Weights of a small transformer language model.
Training: a variant of Muon for these matrices, 208M tokens, 6423 steps.
MLP neurons of a small language model. Each row is named by its layer, matrix (up: input weights) and neuron, and shows model dimensions 32-223. Each number is 500 + 25 x the weight over its row's rms, rounded and kept within 0 to 999. Numbers have three digits each.
Before each neuron's rows, "fires on" lists the tokens most often at its 100 highest values on Wikipedia text that the model never trained on.

fires on: ") ", ": ", "season ", "*", ":", "ency "
L5.up682:492502505496524490500559511472525468529484456527508464511525512538507493522484482519504484468456471529468475467455459467521499467506542508518478481507469541531476468487514553473470488556498483488507544481485488502517476512496494493440474512478510506486515490487511421490484467480514496521459475509509510489540499501474507488524481541479495479544428504491485513553499492508496471499469498475539517510528513510513508494538527486472497480504473524525526510451491479518485473495454483488520510455491532507499533514545486539524515509487492481501495479519512483521499498547453532529

fires on: ". ", "\n\n", ") ", "), ", "=="
L2.up188:494482493520488493506481498456519501496527489510485490518493516469503525470481508491524507527518468517512533517473541482541527507532512500490485546469495507535458497470488534522519503506524504534478550509491529497489468513448579525461484496577541489514503493535502480520545484496473472511508479525474527479476458507480491497509510492487486514534490494503503542482504487495493495490557500532503529496493502551468463522495480496485492488472488498454537496482480510461472523477523512512494497524468505478486515483520498513504513509434533533489444484518464490549550530538526505515

fires on: "= ", "195", "| ", "199", "198", "196"
L2.up398:522468494499447468493549474474486488462486516507501483519533509496502529466508474458507475542520499518488478507515468506504539484556471503505456489517506535469523486463496478488503488501512504492444535469510510530496496478541476499470442433494497522480509570509506535519491475493497498504518492530461493473546482511485489533521469484499458529549489490494509501492512547473447543561502498508515485506494515501467519512521546554539501482526462480471497527577512493506509499502481502520478500524491521484491493513489479472478542483532455526514529545490518492525512504490494480483

fires on: "/ ", "died ", "signed ", "Bud", "dis"
L3.up2:499488501507548498499493523468499491506492501448529498537502543508509517483495495490508500538484493522519532501476515548489493459523493514520474542533466488514475488494491473472507469538483500505487492500448469490529507518511478549513510526527472507534500479438487548487495453518505505472457483501515485485480478515468467498459497553528476514553484482513519503502462470508564543495471491491494519528507463523495506548500520491483498513469458543480509511552474516495535478501520496457519487494499518492470478545507523509525535494494528494477449513477495489496510480547497546499

fires on: "- ", "Ser", "Bud", "there ", "Location "
L2.up515:502480533454491545506502487523519550511542519513476488517468481505479479489559535504494514495534474487509482468447547546503514496517496452493485553502477476511492433460468514494491492514482538493490507458524512517501506532491510517505485505515518511516539499493508483514489488510508479480489477510516485485503501585524502538484479485505497452494513536472521516491491489502534511515485490522486479512515535518503531539420494472537485477505478522528498472505482512513471499457503492482521478506487482532527541487492503525559488505493475467503530462535509503492492494509454507488

fires on: "th", "requ", "allow", "sugg", "acqu", "subsequ"
L3.up234:491507511479523475476494478483550537495495492522495529485454512458499483509476523459497489497507488529456502494506511500504487503500480507491509528500505529506494483478487503484520434523527519553517559506499475522530481500529516476465534508490468485464525531520486486446533509511512510519468499505488516492470482480477487491518504463512510522427455493450503480511461455529479535516483524534537508533492506533469464473499481526510489542476532510519559507522514501481509489465472502519477508456506501528563481487509500473474480520523505488453523506490553500505525510455497463456

fires on: "for ", "list", "sign", "Res", "A ", "D "
L3.up228:507512522485480521519482545483487488474537509528493487492497473476546478504528485474467484554561571502505534529537491538546504499506463517496500509543484449482501501476498500495521482520483499509506496469550501531506495551494509505498498526513471486529531488495572522549531508491467548484539495505499530526473486492488523527490489536503505538477494461530550509518502499491483547505486459547503475476516509533496493523481478502500509446466470476483526531495461487481523500486474507492466517446516496536486478509505518478480529480474500485449473456511481443492503521519508508505

fires on: "in ", "- ", "ural ", "Summer "
L3.up502:534495484492474504519497503526492527471473514503458497540518518462487464488445467502525485469492495467467463557523533498544460501521476451497478476497472510529504490488515518539495471503528495520454526460502515540476494473552538483500500520494531510516471495511510484532492498473472498481481510495475507456478520542508539501503490528497516496473525523530509497536512512545503517492521524510520500490510535518468457518538463511487492498470471446469506501485444462477469480463452524447501495496497463479480539501516502526524471528514474528534539532546482515502459528518514491474

fires on: "Ben", "en", "on", "pan", "pat", "Pan"
L5.up980:498475505493500540515496503497479531477484491551494473484541502528530509502462507478440477497527537526471482503506493509503540492478469537481510524482481475512468470539538484475528470491515503510495463503493449516477459495497506477523521464468484443537488503491483479520483492516494471507543541501476484508544524512494502453444505494576510509483468474511533524507520515492501499516503501517519493487518500490509437485484473479498523477506484487503532511522484535524495524530507475528517482520525471498498491485469509483501506515530507454533524565486516490469521504472499525473

fires on: "at ", "to ", "of ", "by "
L5.up52:480467498521489520494469498485534470488506482449435539539507492500507512509465515522487502502479507511472506507505496499480477495498515483485529540491525486486464484498511534514541473489504513501548462473526472501520479542464500502481518513430529490445527486496533504498523484474525523513539523499455491494495469459493553525489488483512538515471459478490496479498490505465467521518502479498487493523505495494485501498501513469490564510513524509519519516488515462531503458542490477566497528462493527490499477515546523495505468475499498490539416510515541510460523505458520541480

fires on: ") ", "=", "resul", "), ", "Com", "ISBN "
L2.up364:491520517518500511486524475519499500511495537483481469485499505496559532495474451506528541548504524477519490549499485526505521506499520477453450529518474521502481505473503449528516481483518502481469522476529480494492477499490495478512486501505531546482479535495516492525484551483496477513479513486492550476495477518478472519471442528497480503543509511450511452447551494535535509552482471499495518465568501511484482497520468467491482454523490479520553485530486486491506431485478501516489485508458519506463503474494516517479502527517477477511452538547468499521492500476510536526

fires on: "the", "e", "rop", "– ", "ade"
L2.up627:488495459525513510493518538520442499503534506455487465516528528503512532512528492491525479456489494470533511515469466484514522469532497448503456504488473499487476471519516530483487498491501489524491484510540526520547498470477510533485470529507499512493504504482453512479497488506478496501511486512466466478532437529495535493552490450492488561485513484488518505505496556557501534480514471534503512514485508484523504497485520506495476490442498500520496505478508472495540473489501508542532559495511521466450537493484527499537520511541510536487459473515488493502513503481485473436

fires on: ") ", "=", "member ", "”", "view", ")"
L2.up1006:467491507512469525465502509524519492506512535491502537476482517485546513505510520486529522487513512494550471479490486533464547491466495543518540473511479508529480487479458493504480538526512547497532504507531525535474575510463509527474483518496485547488531560499495520526510515457493507485456546497524527471538500470497454499479476449456491473552455496495496487469510503538543470487470532484542509503517444527532472487513504477469467491511476504462477538515454505481487464533461480527468520508546519494484535516494487474486514500509563513484507544502482502504492521513517512499

fires on: "h", "m", "b", "s", "t"
L5.up272:504533530513487511507518519498548474497527524519494502499526466492487544436470549528569471496501471523533510547464521486493500468515467481514478478467564485467480531459495531510489517511512531509516538500533500455486518529473554511520498491538502475468504495511521493513476525521503514460521529483469527512491501529503523532540551511500471499517453437557501495522488492483484478467507492449488528504522504535466472466516493511525505461505511462509474510486489514517513546516470471526467514537487473516496530492487482504481542542522504513505517490482501525533482521507491486484

fires on: "chang", "Li", "li", "Bi", "Ph", "No"
L3.up919:486472498511544527526533468528498510491507504477497541482554547528547531491458474509533490486513495516554521508485496507485494546537530495424542485555545495483479492487539482505469517530512447498493508493488549472519506493504495494497456516511468503554484488483509532500478519486468506484505486488528461521471454480492501506532524466498448514546486473501517548476512476533491481468491491507501478480491492489530473511466486553468534471504497493494513506511490488499538512521503501478443511516527507474519517536450505508479482492483476479521461548491502492453493466496518508490

fires on: "(", "^{", "2", "Arch", ", "
L2.up585:487525515501508509507542499484496477476419436538462474547487517498474496516529481530496496502478507482506525494492548512464502531480474531496521492478509517520500495494500515507501495494478532487511470477536526496456518504538529481523487549501556524461461468563481529496501479483544490445495469480518514498480477475518473507525524507497485544475481469517520500479511492517541507556456515483558508445484452480476452464514527499486483452475478484526448502507493532446504473526515515481487503514512480459482510514483503501547529473504504513478458538539547461515502498547486466501

fires on: ". ", "und", "anc", "Apps ", "H"
L2.up342:519460508497520528516524468505450515479476469528489457513486509499471510530480540483517519482511498488475526531496506484498518522481501491507441509505484495515498492488482517490510480472477484456489486493489470504504485480489501499508430473489500538460514509532450498528501485513485460539523518466472544544522480533458514505520460527491448505496467512488507527497552543533473513505536512453481508485496452482444505488480498527539539495507480494502470512483534552502549441518472515533513498456539512502487557514493510500514517496486466498509459511525555517516437509453537484450

fires on: "as ", "=", ": ", "was ", "==="
L5.up162:510511487518515510486492469490460519491512503506459533479465472510465484594469516489509531505544505500457484518494513464491516494499517525540471493499519490532502496520480480545534482481485502469475516503526463505452494561489519493465527482478494481527497516526465503500484488507544477477488506505470484476463474519497498499496503499499492519483477543552513508501505514514457494518524519501552509455511508506457501465507529505492510510502543481482473457515532467466487441485472493537452507455546544492467511475552534521517552523494506484516495513498507488501477494489564430464

fires on: "r", "R", "of ", "Ad", "medal ", "B"
L3.up787:501478477506513484534489484494465569508491477507503549482501535458490514511461511517471524495455522476463501490509502478507494528535501522496518461519483481508496483519506497518515525496489477502464529490472515514488522511526520502505459531518503522496548450527487512534465494477488507537494496478493463459478474469511515472490457505488482512545498460447451533497533525475539485494546486523487473471516507514478517483535525547503541440474460491504472528517495533523493508507473517494504543514478488442495489506494487509478486518526441521522486454521532538455496493484502554452

fires on: "such ", "up ", "known ", "including ", "called "
L5.up251:502498542542479508468505509463494493498496471462446511541508490546528501503483521474474516528510521528506532513483495518516512503491500502509524544500521509462484537503515508487520474501535463515525496466510533541473523501533488501490526472485499479489511465469509459485496454474530478496491528521456476522478444500503500490565465478506491492471530514464443516477534493481474479515527517525547503459465458476503502481487472465495518464519544481510534504490545543540529473495462459516473540500464499494504454521569504466539482540523514519529462482489553460516474511482473479520

fires on: "m", "t", "se", "y", "tre"
L5.up1023:484504475489489518481536481508527480531511474504510520492507518499525508489441536491491498521518517519518501509512519489493495556475542478508503526469493466503507496511518544518525491542505534521536478454494508451457484526470497517505491508498530482520506482420475500527482485508553476513492555470487529536523448512483517482492492555504483475504483466483501531484520499506461490541474475502501535526499489501469464499486550548452517479513441466494468512468498543527499472529465435484489519503496491509505526533484459552509514501504490526519506505501512492464534480518508511450

fires on: "\" ", ") ", "by ", "cont", "\"", "Location"
L2.up533:508482479525457542499516501542522494491484496538478505492471478469518483525511519521511508488558498484476500528501477478521498470499552495417535526485458520497528500514480528470475537519469474510496477463498469517511488552480552462449465540501577487482512519516528472489495516507497496490543474497476499521518485492570481498504513496498527494537513512499473506502467497478507517515529470455562465496524476462517512535473491483483499466507494519496527488490526453490493525469491472490508539492518517505487475497542490455495480522523512511466490489508462478494536482551515519537

fires on: "11", "10", "9", "16", "21", "18"
L3.up56:502511507457446483535491516492503453507516503498499494503538545491491491562476500500516478529449468520495471498480523494540498484483462476497534562509528517483500456517502497483512511518507521488481538477503472522515508511517496514508512519505468484519493485509491503491515516480495539443504520432484523493489517544505478484499497498524477450496456464485479505515476509503490509496519515546527490529523512520508480519531488513553520468498511532478506512515470469506534491524457501470485556509449467461463491518534477475501493507500518496470512530492559487517540504471519481523

fires on: "th", "(", "Popul"
L5.up933:509484519515511497490462527523527486485517471519473545498485504479450522499531487495472488546488503526476467516492468508485468462494508501500495552497475534515502493498491514474502510494527535519474521550528523489530519474537491524510481526516522477488515559494505492499487512527493487532515487512510509465463463546505476459509487485541557501480495504446510516565507508511461537484499516517519510522501534523479520483503458532489479498487521540490445512501475496519516502471545555512466560459467495488467525507513455514500452497505499497465513484441523497455492446423501505470

fires on: "°", "′", "/ "
L2.up193:504515520470528506516457502522485487494519518475455467548513500534504485519519456510485493493498550522517508483547488515466497474500530520505535510503484484435480480492490476531509505522512499465488530469533460553493483513532487474506533490501490504525484474495491502465465475528513504528537466550488464525524535460467486542473457453550475535516496461516513510494476504464454460529496471489490496516483489522494465536562513457508504508483534499502527518476532471540512475475506472496454469492481513459446494485505501478499501521538511450520497496510508539491526494497467509500

fires on: ") ", "), ", "is ", "; "
L3.up868:502528508489535507495492538489511510492469517521473516435515560510525514494485501520498498492478488491506488490476501464501512500470544504460465504517487507496452507459502532517473465517528479541457519471520480491507519504509497490482525500467495510511491536538574513526442506451527506491491468461503462496545564539470475539519503515536500495511538448461505496540520495523494543477492451488494506532500469494527467518489479520521462495505472506481497524513518470518504463515518509451454515499473486498438497456514445525494503526525538494471499507547485468503526528488513496489

fires on: ", ", "/", "zone", "station "
L3.up501:506528514505517496535461499503549475506520522551497470513574533489458508476511545494515486539522530488499506447501481509496443525523515483521442494533514458511520492516481533526519489498526484522494491478519554478518513514539486520491507505534501482502508503516518505496535517489445479455520468487493495499490493508502480489499527552464495473515470496505494528536519509509470491445562452520461502491498474511429492496475512471530500520464480496472522491501496511512477501454516531479470490525493474478466483524518480528479522535489503506506524497524511520479466547481488499526

fires on: "198", "= ", "199", "197", "201"
L3.up463:491507481520552480519510491493468559490482500477486479493485537512495529466471511483509516490508512482488490537541453519527488510518523509466481460534481513479513485491521518513447508503504499496479505508474502542487493470494540479510492482476497528449590490515488528509476483495480489550496514516504486495486464469506520514527463480485477497498512526494460500484527531467493500513532524486454440489466525515493547505526492506511518499495478474484506527518511458436474495497468495519527512513463520452511500546474479502552489532519463590530504444530522518438519459489485530489

fires on: ": ", "his ", ") ", "zone", "ent "
L5.up309:517463531476481498547520532515476522524476515532469501523494521477469478488515482516511551530494474463516520545470491523460496546486477513509532530506480484468488479506487469490432484489478524502446489502536491528492484518454525498506463498500522500499512489529497482500519496491505478529488528517527464533491510516480477520472479550505481493550497464471492475514525500491504508491528515479503497505538503523473436478499501530501470459460538465495520562487509500524483490479529497495518475515489497503482490493518491513492543500492557462456516515523499502463540512506515477518

fires on: "ic", "of ", "from ", "to ", "op", "as "
L5.up296:491421492535470515469459505514501494537480497510506475495476456532501492512508485497553521511532500550514493489517493457497490533529477490554505500504457513504512499481477520525513547497490508474473510498501487501502527526530499478536456530526500472554494471494489487523479466521496484509554468507485486512479512475492536532521504507528524503501523488518530520513466535460512505519480490496491518456472469477515536453475503505488531555522481480470481487502483525492525520519535492498524541524485500483502522493534492495504547497475569473464456527483491474526518488513488502508

fires on: ". ", "Robert ", "John ", "Apps ", "offic"
L5.up856:499470517520476492520464548455435459497500488476470454532528536514538495476492530483525502534520506500474495448484512489539501569513500500515544462513472491495508500502513506476500515532509461478459453525469524520472489500556522542484496534525540503506505512498468485551488510478482478543501471465482514485470462545487501478511499487516478490486476471512514498489518504550528491521578451478504522542505477495481506490495522459520505477476519513531509500541501494516513498517503511533504508491525471463458467523561506490518473499522505456511471494496516482530525542460502502476

fires on: "/ ", "Website", "Summer ", "site"
L2.up465:511515499466493497503527482543523562517503495490464485543499514537476462481475525480536503517541515501562503520512482503480503472533508507526481488489486476487501454494504561533500525488499495485497514498499474491520530489515497488500549454530463494486516513448484508514481522471488455468529480513504464517514513496492462505523459432485502525485506507526511489488476510475506506490495527484485469484465497505498499559524469462430487509492473457454505535503507536489498520486515488458471509471487525507505513481475530461504501451542510477530458541534478511502538522521485511461

fires on: ", ", "\", ", ". "
L3.up926:518503468505553496491468514484480463458464475548478483502520509487511534498494546476494458496520505485533512479509485487508477490519488518494507477475514468512546492492489504485478484461512495501450543484504522496525481497527517469493538486439484474457477506524507518486516475508469498505512507453508496537483493551510454487539506491527497506519455494516496506512501503485505502503539516535480492519452466500444486494542492489508497495522457475514516483519515546479496470488493549501511489504518517463447555504502515529511527524472476485470458501499560503520470507527516458512

fires on: "=", ": ", "ISBN ", "): ", "′"
L3.up545:531476552518512527477449500541508461488541531494484508524542541474490487482501489510479505515483523518470498485507498545489520514482510482527451510553500450471447506554505494484497551507472473496511522511522478482494477520480484502517502448537507532481512477537582521476542497490484530462479505520463470511505517496512482540488503489473477500509512491502505536504508511490483513498477484516445517491486513548490489503531513495478464480517512511507529489465492469491506459499525444501430512478479532483464489536503500467472523559537525504460485498504446486503507542515505491464

fires on: "\n\n", "; ", ". ", ".\" "
L5.up499:512460522505518440510525500489462527480518490520542484501493522518531497472445507451507491488498495545506493501502494481481513500473485473478508478491470477502488478483478502479492487525506509537479491495486541507501485478446511469457453503517543489512473532528498474481510488496492497501503465531461504503467477514489492491552486512532466564483451517464486539469448512517552465507481518496536517485513459485500527494528507486483475488528478514496536524499550526494516559445489505511514548498513447490509505508551482515514471531501542528485469521500482465512511503532505537500

fires on: "= ", "ism", "them", "Second ", "- ", "\n\n"
L2.up212:508491469537470518535541486469524514493459468523492497482501496522465512535505476493468525509510470499525517545495489467515514528523492499507477554469522545527483523474513531468485509494534511490514532489498482534509532513512516476456484502477488487485530429530515454487465502549525452514507539509502478498529523456503498470493498487459485529518504473447512519481495473510493502531486515542498518480531519496493530485498542515488536535488532522491501537517460455471560523449483475505536481514467480513494522484483483494519487501511484527489494502546527477503493471478555468476

fires on: "\n\n", "is ", "= ", "- ", "mat", "sq "
L3.up1013:487458521532513491480539454471435505487491509530513500513478486518457481561462521498482488520519499512532488487550460486472516490479468484496527535497535532525507483520490498505493514503515507489492483482486475516484489511515512459543498475485513497508511479473513483492519520504543519460504481481487486452532564485474532475504501492478509497545455460525498472513513458528475493535477526527514490527552527486475528490476527495461503491512497474518532480541523521517520535505470509514512530550499496485475534533493504504489490502525490480505478512485510521487483553506496514459

fires on: "- ", "can", "Tor", "Go", "Summer ", "por"
L2.up79:492527501485498492486508470517529515494456507523471502493528522490480497454441469532488480530517488500488505517530511519506467441532503481491510521451504485546524494500537545480500477503532505531482467544503488553491444538488486502536557513498470508503481538524483510505494489532476510493521478464479450517471495516520479425494531504535494520523490529513514504531487518502527517519492510511485454453506504568498480481518438497495544498476523469462495480483521496489513528490528490446524521481500515479545497488474496503481521509485455498489493518524505485485481501527508477440

fires on: "Col", "used ", "Win ", "med", "ed", "Lim"
L5.up975:469502486498545481488549476482447536460526503474497542518500514498509479491506492490494490492517479502495485476462545513458477542479510479502483516521455489512509534498475475519479489458484522533517453560530483503502496545491531472527529488475493521482511486481516480493519515467541496471463545466479475474486479480514482460496478478506487520505472532468485517471471485513567524502528542512466519516502480527472494509506462517490454541485527472485495536465529523513526550535518488523508465492503485526511453505524468486500469504502502479498548482508521445584503522497521502499

fires on: ") ", ", ", ")"
L2.up35:492491469530485517497523519513514476508486491545485510515481522479520542495500523549540474502518467546477477483495540517477516514491518500465481550510530518502538535489490518475479490495528463531524580422511489491507487534487522466513450523471487489528529492500509461487506499529476477503486527520495502493490456475513512465541520497541522495532468491495507497532519539483515514492492477452495508497510494474445490483468529516474497462501460544546549497467512486499473487497483529488518518459471523504482536525506497482491482530519537486449475470469509472499543528489467448520

fires on: "pre", "^{", ". ", "exp", "me"
L2.up957:480502532509528457458472471519436559502489515500519535502511493533470491486476550523497482521503526533496502465490514473495503466521471494480487472472535538502518503524487490500512502532480518541470444512487491497533477483501515468495482496443503493492508494489495489495467497515510458545519508514500520520487453495468561506515463504502498500509511523498482509514501521511486495522537466514515490480476500513462483455494504539506513512483526520482510518488519500536536510529497556536471506453483511506505495519499496461530494517505444513508467473449542488501473525423495556498

fires on: "reg", "val", "arg", "comm", "Reg", "$"
L3.up828:533500525499444512497469481473485512489526482503505455530481488525489490523554523473479515510487540506494500508532512522476493519528532470467505518511493504499517515482491526539516518502437516487475530513487500525523471515522509498510481499436459497510496476519467481533496481520497494491517455473496508470519482467474468489482442515508485495464489486473498499447534506503476497505519542515551495469486482547487485516481538513512498533514498514561509488509520523510473529510453515532522481502530487538566493484476503507508507493553456499485550526555516507496533509492492454476

fires on: "198", "200", "195", "199", "197", "201"
L3.up451:528499443505461503545504505468524508478453490516506542492540528526509525483492476492502515511509482505491501522444496468501488460521507491515446508476504496491489496478457544494516487491445517489487470505558469519488501514468449461459512494478476512492497478533488514458488523513521545500525499508501513499469509492528493511509454484480494529524497464524519519470527526491518545452485531530467519491502472535492500560510458462473468450498491513526476500509514490532479517499457506519485495497528489506498546483494507515484499506531488533504514512527475455521443493522501440470

fires on: "St", "Col", "Sim", "Win ", "number ", "Per"
L2.up907:499482491501485472481517532489491528518516498530490514492526488475497503493467530486507531523471520473461479527509522540450510575516475512522537506488456457494469491501512489468467542527507516556498479516507468493560491537475517459547516518484488476502487499562542486496502481475489533473541512513523504547465471506519512508513515507512517500487463473461462493474501543517512530469499494489518502482488534516491471466559516475495514501506463506448462487518496512528512524487514502504537505492442506495476464510479473519500508529501529523471509485492483476571519466492504484469

fires on: "pro", "del", "Comp", "ran"
L3.up455:495492524519501526498539521526537478513446510496501476534525508498536517491508495505501526510443522504535464479519500494503523537541490512467543450463516495447509516541467468501518486550535424537475516470522543498499474528518455515497486486489493483546537505467514550484500450489505508481496523535505513520509517477500477522488495481478456519506481509523498478501506517466534517513518481491474486527516488528497525500457431518496503475535515497515499522517499482506515500554492537470513494499483464499541496535531487511480520503525457527517479513516521498448518508481496520427

fires on: "°"
L2.up836:540508540511467542513433530504515484514538521487482525551518527489512517508489495486490504492469552528451516486523509559496492500471537502501534485510536495469491501474483461520508531528490481542490486432485475537508487522488463449480536484511514498552513479542473552504463519508538479459525524486504494506502511454510489488489491514495473519498484496548481493497460486495483502475484493452480497524500466514516501521526522505502502540450533533454561505527501520482536501468503485484452491539519468467472486502521502487488468530521532498503501491488458497496517473484509535489

fires on: "t", "-", "f ", "With "
L5.up943:508523494496467533493510471503513500468494500530504505515506444479500505482486488495486495519459524483478485476532509519516459491482486439485480528496517468468479501512523493469475462528545503473491492457534532554459518521465569508509551496515449452517518470503492524471560494490522505484530525471466486525477479515459476513531471527502519506491528508496438525532515477509583539533474498511497507517494507492510521550466518498501490477477517471474494512518517513511531509462493525508457506524519522484459516517486544518490531485508509530523506497482492514495454486461516547431

fires on: "Th", "th", "compar"
L2.up649:515491537521572449497478508522503477480516477512489470503465517498498508556496521476531481503479518503519447513569497476464519530442502521490540480486483518501509509509491498497511467509481500530513528533479513522525509472529504496485468525475483472494511487519484497474532538470499486501534481486491475463471465487493483522495496514511477483523464498501507515527523509553495544507455491521536500543474505513504492521484461460452511547507492508523458487502490516505504519485466490472480536524477424485522532529484473496514498486549494509490492496484474514480500508483471482460

fires on: "°", "there", "some", "name", "star", "lik"
L2.up479:513502452533511478506515501528458516501499500513482474503531535484508488476524479488519479492484490548497494505519494522480423507506496479482527540523507481487457508481480497483501560505502513465519512488484499561446526491477529501540516508477529438471520458538525495494515494485515511456490486508474506508464549490515486489492523474536505501509532487489501447516494505492465505528527531512435506497501492543498442533533520508537502521493507490505490476520521436490495459520486519518486465506493466476544476488535512476487466545571498489474474514481504513533480516498512468485

fires on: "_", "r", "ol", "phys", "R"
L5.up595:506477508518500471504463517463502498521474516507469526498466502491516489491526527524490512461527524516497496501514531507523509506486503479494464507493448507496505467512499526447476516560458502531468486502463459527526495486516479523506528519460492528535543516521492495502467521463514488560526491536469527515466524533483489497520486481496535481487470548511547502537487489493518489496516503505474454476467546491496508478510566523491526479546463464469472507505519487498498535519495485514476500511489502472477484498522477485527514520567463508499458451532493529457510514490486462454

fires on: "Col", "Mc", "Maj", "Camp", "Haw"
L2.up817:523488496505514470482532512498486471530509562491486465500520542496501538487486519498527525513489503471520469519499533518475469566481497527558543500466489494521456518474511511460474510523495502546490501500522468529493510478503485534483531510494484460464480504510500529464522486538515517453509475505471515503471501487480503470513536508478456533514483518484449519482521504493485512511505506424490547506527528504500462512524535463447521497504501518488450518503471482548540507453490517492521522539502498448478531513507518488473483533517483526494484511511487492538512501505509521472

fires on: "of ", "an ", "a ", "on ", "by ", "'"
L5.up203:499521503465479503515500458477494476553471522498473528498487484520483564514476553479453514476505506503498478468488505475506506545474544476488524531513511488508499467539516507458484477516467540527486486505503445491510517541505494471509522495452494500495525478461511533458508544478515529552548504496523464516444460490520488493544467496490477481512549521528504499529469523504483494529519508518469490462493523452490467554476467479509532500478533514509490512473527475526501509486490466527507496503486512472520506509540499494502507504441497491546523468514538478468486504506543576486

fires on: "-", "an ", "a ", "Ah", "i "
L5.up130:487530458491494490501502518520507485485464482515456508497480466467454510490490527484470474522490501504461479486528498462514473431503511463519578506457505506475500493544466530494518481480532524505450486496502499530429500522503494485503499528478522454517498473522471493502462484519512482463492510457478484502511486516453513481511507485532549562448528513500483503491522490532472525525488483531525481476534493493492498526498501545491494539479543487524531485520548492461475471481524489508497491503534554499512508507487454542501513515473500525510473507519526484531487516520516461507

fires on: "Lab", "sign", "ew", ".", "met"
L3.up429:482499507516499494563513594514545511503504494479479517527509487497550549510477524495504491452501515519474484467479491510489500462480508511449511511541497532473533520474466434494473502489494491506561485521481528512469502503507540544534474477517488456474515475490502459477512516478459524512482491494501493514439533506507480523534499504481515519537481541485493495493469510492488446531501496480470479524511483515486484506505494512491489488500492516507527554479517496533512543523488525476498493507539468519491514473492490517476522538524510489484494513487492487490469489530471554528

fires on: "j", "– ", "beh", "°"
L2.up963:502502466492528514559457504536512513443504524524491510511492508470482505472514522446496548477516519525507487483521472517523498504490505498457507495489480498473449499507482526536530464529489461518461512502512511478513492521501481475495584482487478433469527490531517503469481459466475514496495489529495486537482505521457459516502472525486493520499515498490512530510461470483438493492518529510435486537484557513487494511539522499467512466516546474524536510524540504482511505521479509511476556475508530508496498525533464492493539483539488518484493500464490463482518490503495551476

fires on: "of ", "°", "which ", "as ", "m "
L5.up173:527451485500475491494528522492520444560511523473467526504458539521505484445495550537538489483470520490502514492525476504506487504508472517527500472486450464481514470536494503522471488458496499488472504507518510507541479512509527470454475520531491516536494460520509542506496467484485492477474507497471532528478474453527508512514540516485455476536461475519471489538465505491497505492497500504546502497480503468504502498468502513448529486493525505485490509493487517522504530530498471498458486492563551510566515493567480510507511474485542497522413493506471517478508515490483488475

fires on: "An", "K", "197", "201", "South", "one "
L2.up646:506505523525511482533493530519471516486473477466502485520474515465478517492488549471496478495523491535469521518460510448530510459490471451541468503473507551484488498514477493509539461531514503498498487499512459489499469495519510481511504499503502518467520462475495544445478501514475473463493569492501535450528536504513483462556425505468516541548551488476526514462511525482514510482505487468482491457536445545499488509505498532514487535500483494516548477493522479491506474502496521527497466475529525490471541481494469517497509532513470514508451519505524494506504517486490472506

fires on: "s ", "Me", "Th", "ph"
L5.up153:514484526493504517484517517481485518505488500513497509544497525502466541542520511512572479462511490500524467510479472523526527505527527508478497500451504517532478497489523478471454509499440542537484490505486485430532532496504500521514518499519484482465463483564546531457498517480506510487521472467528514516469459494485488513496449519522507437505513475532511466477474512536472517464508500559532478529481475512501517484482570523511510483494535515493519506481467513537440467526499473510475528513497508505499459495481554479549476517483520507472504478512538529508453491502515505505

fires on: "Apps ", "tur", "chang", "Li", "au", "Au"
L2.up273:492488495467551519525536497509495517468523514536475533491516520494494494478494508516462543519452525516494519486525453520502469545493517532516519459513512464511488505504522490526486470482532425477469502504465499527499461544515487478538486475530466505532494490473551484504501550473458514491487491503463466512523481505485521517488550518499453502470500524552511542518523543515488520506503463561527497498499461450490452514471510486502498513500531473556491484490477480479511509462495496494476489511505475463496509546474476473478492503477479484513503529483507503476522518500493522465